Weights of a small GPT-style language model, trained from scratch on English Wikipedia.
Size: 8 layers, width 192, 9 heads of 32, MLP 384 SwiGLU.
Architecture: RMSNorm before each block, rotary positions.
Training: a variant of Adam for these matrices, 7929 steps.
MLP neurons of a small language model. Each row is named by its layer, matrix (gate and up: input weights; down: output weights) and neuron, and shows model dimensions 0-127. Each number is 128 + 32 x the weight over its row's rms, rounded and kept within 0 to 255. Numbers have three digits each. A neuron's up and down rows have the sign that makes its largest values positive.
After each neuron's rows is what it responds to, as a language model described it from the Wikipedia text at the highest values.

L4.gate285:115130183149127090178153149118158113096127068173169135162162118133132100118137074157143098168124188109094137122091145135178092135181137144115192150063136147200162132168086145131130148162102114135071136113172097071138146123105114139182141177131119095140179176127124140122063112117129139183142130112157089122163085071102123142099135150124104109114132050093136082167142145124143164117123
L4.up285:088117070120117037136146092162137105131114106177133114132115112160134151095174110094119137169119141118125152117123125120145129184133107086088151201108158105149156058139122146114098111155086089126125173098156131125133122089105165126108174164171128132091153073084183191124138175132104145164151155215107112163100103093148116138059064089128067145098068127150162108124128085137104156134122
L4.down285:143136100156097133110132083091107172118081145144176126153155110090108112180115134104118107121131060065120129116144178165145114091120125129145123118110146172165138151113070113116022151156182175111122116119162147067126103139092124200153171147158142083174187122122129154085161163024134143195141130152125154168133214119113144150174142149126098068139131116137163110199108139133156101100108
Comma after place names

L2.gate90:112060121062114109191120171136166148116128086144190119103103115099141160100128146090089109061130112106149154111125159109181180095056095087128131185161125078180173204095131191123136168106125140183136113096171139136103092156086069116105111173128121071176133143156149139136159060102103133117091145084151147140124137140153142149180086171129152150194091162149104153124122103144084116119108
L2.up90:126147097145152150140167131153143147136139151127196131155141149151193080141150146149130109125100097086111186047129192073167140111149104118143197139163118077131157109123148141118113089184135090102116150135101141120094152131084164078146153088192173104144132106144063091127124106139080111121131137130161065192159112134162099077111157116131152195159087120109075153159063128080081093080078
L2.down90:156134183123111125155142102090172123149120122205174118225154090108174162142117163106117105104036106129175118114108105117145107116191182107108085162116108057106069176088166107089139153153123100102140143084117151121108175132123124156177125216136164170095097176119119167115152159193128129136102089130102151074138164080108164111106121098068107078135106168157138114124118155101136136145134
Inside multi-token proper names

L2.gate45:117163087098180198138115105099123165097151138136062170150111134178076077055143168181055113153156143091145162156163102134115162127101092136159140108100118185135114124134153181134104131147136098095159098123188163161146182127159142127102185130186106100160169165153125139154048111098080160103160152120111123153134157151090104140096100102095143151040130135097163153115188172149145125141156
L2.up45:080196118183158165115144113187096117145127156127090112141109140123188159109076124159067118177154127112105135192144124117154166090117094164126115097171133115138066109169160104102085133127141139155198156144077151103183173109144112113125161154102116171134133063097185117107141109125095142114106080131168143136124083098050135126103104110049167064163156134183126099088149117146155127196113
L2.down45:135121141115145123103130135091204138131175104134136163135156121096104237143144132149102121097164060080150145101071152142120166194129071084123086116138099136113125144108114071093123154149134169123162118162106165163156093097127157067113102128079121127091131105133127090148115128155055066133102188096135152163113013145107151115113137127171114097102110168170129090161176102086110148121112
Mid-word fragments and abbreviation dots

L4.gate150:111076169166134154139107102106119114156119126098123152076161142118100173056109133097150173169097112124132142125137122120136140045101147097146172137130133104150140131103128152117134125112185179121114151118064193135156141079127092159096196134157167128178131146114054154181152148112106157101095170118183055113120087172099109138183183070064160107114157135148129152109106164181081096140143
L4.up150:130087150139153103129168063099090134071122115142119124070146144110098150113186071172112106179077114139117096135140156132159142179154143167128116094147148106104099157111102169104071081115156118137107017106077173124135122101142118137090151178121122141099176128154124130150114142093121164147143129141144135093171152125172189157110066109116127106118149146147095157101125094151105192087190
L4.down150:131166145129058140130086115137157120146105094162143143174165119093096121081161169086101132207144132170124138064124114149101116085128095117171134147119124121114114102193073132096110178101112110167138152076112121150155102130131072119184187116143126103094173159165107087133132087028176136113145067134141155145124228144134091104146155134117125172109141114112195138103092155156161143103087
Second piece of split words

L4.gate377:126116158191122177115124150141152155097135074071036111169139108158130129129158094142123074081170072093061140178115199148101100064119110166117166083205106125098159146158135144168098098160075121106173158172144137068135102136177119116161118110097117150121136151137111134085126105188121190101153137150135140112170105139137117129120100180140117107112096103075154137093143132083177126086050
L4.up377:108118151164187173178143138134144126152079075161126144140129113093114157192141118191141122136120123150154173168087117157136149118115119152161113152108085180145084169122141071136084112153132167093170110102099080136166151118154123091120109089128138169148114124129132096111069075158152176095087105176139106141119138131170145148111126094118099113066116157163172135156142183109167173120128
L4.down377:173072115143071124152141159127096098099048093124090043109114116099144092064135115175110086106152067123087168152196140122088128110163159115110085142150130132132134169096143066112179145130147154090163123120127139109111067152137111082084108144130199095143125090169162176120144134164093093125140081098134100129159149092136099171083105163077052170149131148063162118139165143147132086173110
Mid-word subword fragments

L2.gate348:134093178178114109176149142154154179055082140203123159170070127141112136118099154106127143138080122132109149107103103150135157125124143115127071166148129115128132174123084147124107164198139084133111093098114166116096106099134116093147129138177124108119092159145139037172127132068148039122113094163129102177175159151153147116150121095118077113136114139112057170168166165080116092118128
L2.up348:130073139085173126125142095171205164128093144144166130133102184183135082171098138144131076103098082147029156167118124132157151074091068100174141110145119114142135165073130111131102116179127117072117120116136145156109133131117122097135160099119163116128102065218142099176172108161158063144120097147125111119157147169139082102125180120144123195105139074148058157154091115123142119081120
L2.down348:173107160066133077117067092137162051114165108166111110112123035092157141177127185106131151117112130110146121095057139117140132158135150072113109145121102121097111133119183121096178143146135117143094171117109161106100169150104194094117183238148093146076226135125112201108144116116170153139112101117109113088110113066120158123084135124113128088150113162174075097094142149086135130176128
Word-completing suffix pieces

L3.gate233:110152108130166158111166111129135056135153110170106132167169185146117140189154062083103130209154165118098117206158120136138103111143138154159140137138136101089042091164150121100088104111115116104175144098154089115134133115143095106114142120135111239137130156087123118152136114120132141116173152102126084191112104126139146154129052144104100153121144115116107146141188061074199107119155
L3.up233:086166126132149083195180124148120122125125105122066135119080159093067129144138141149093138145115132061089214114130153135167145121126150147180108046159146105140130125143101107157059130080154138104079110166146213120156148077187165138138114108179051097121081080112124123128037126108093188098120129135098140148123118104101158138138133104129125122156139069132155123126149129138174062150100
L3.down233:108158189098147096142173146107135153111138128131103115146140126075114098090145090178080112130092125160130131109093123152147132138136132118139167124183106125158194173136132086073171111152145124168097150172099149125199153194136151107126117153099147146100166084143088109102116113141142125083132129159142149142152180046122044107105164158147172146124108103134074172071100142075054172161136
Mid-word continuation pieces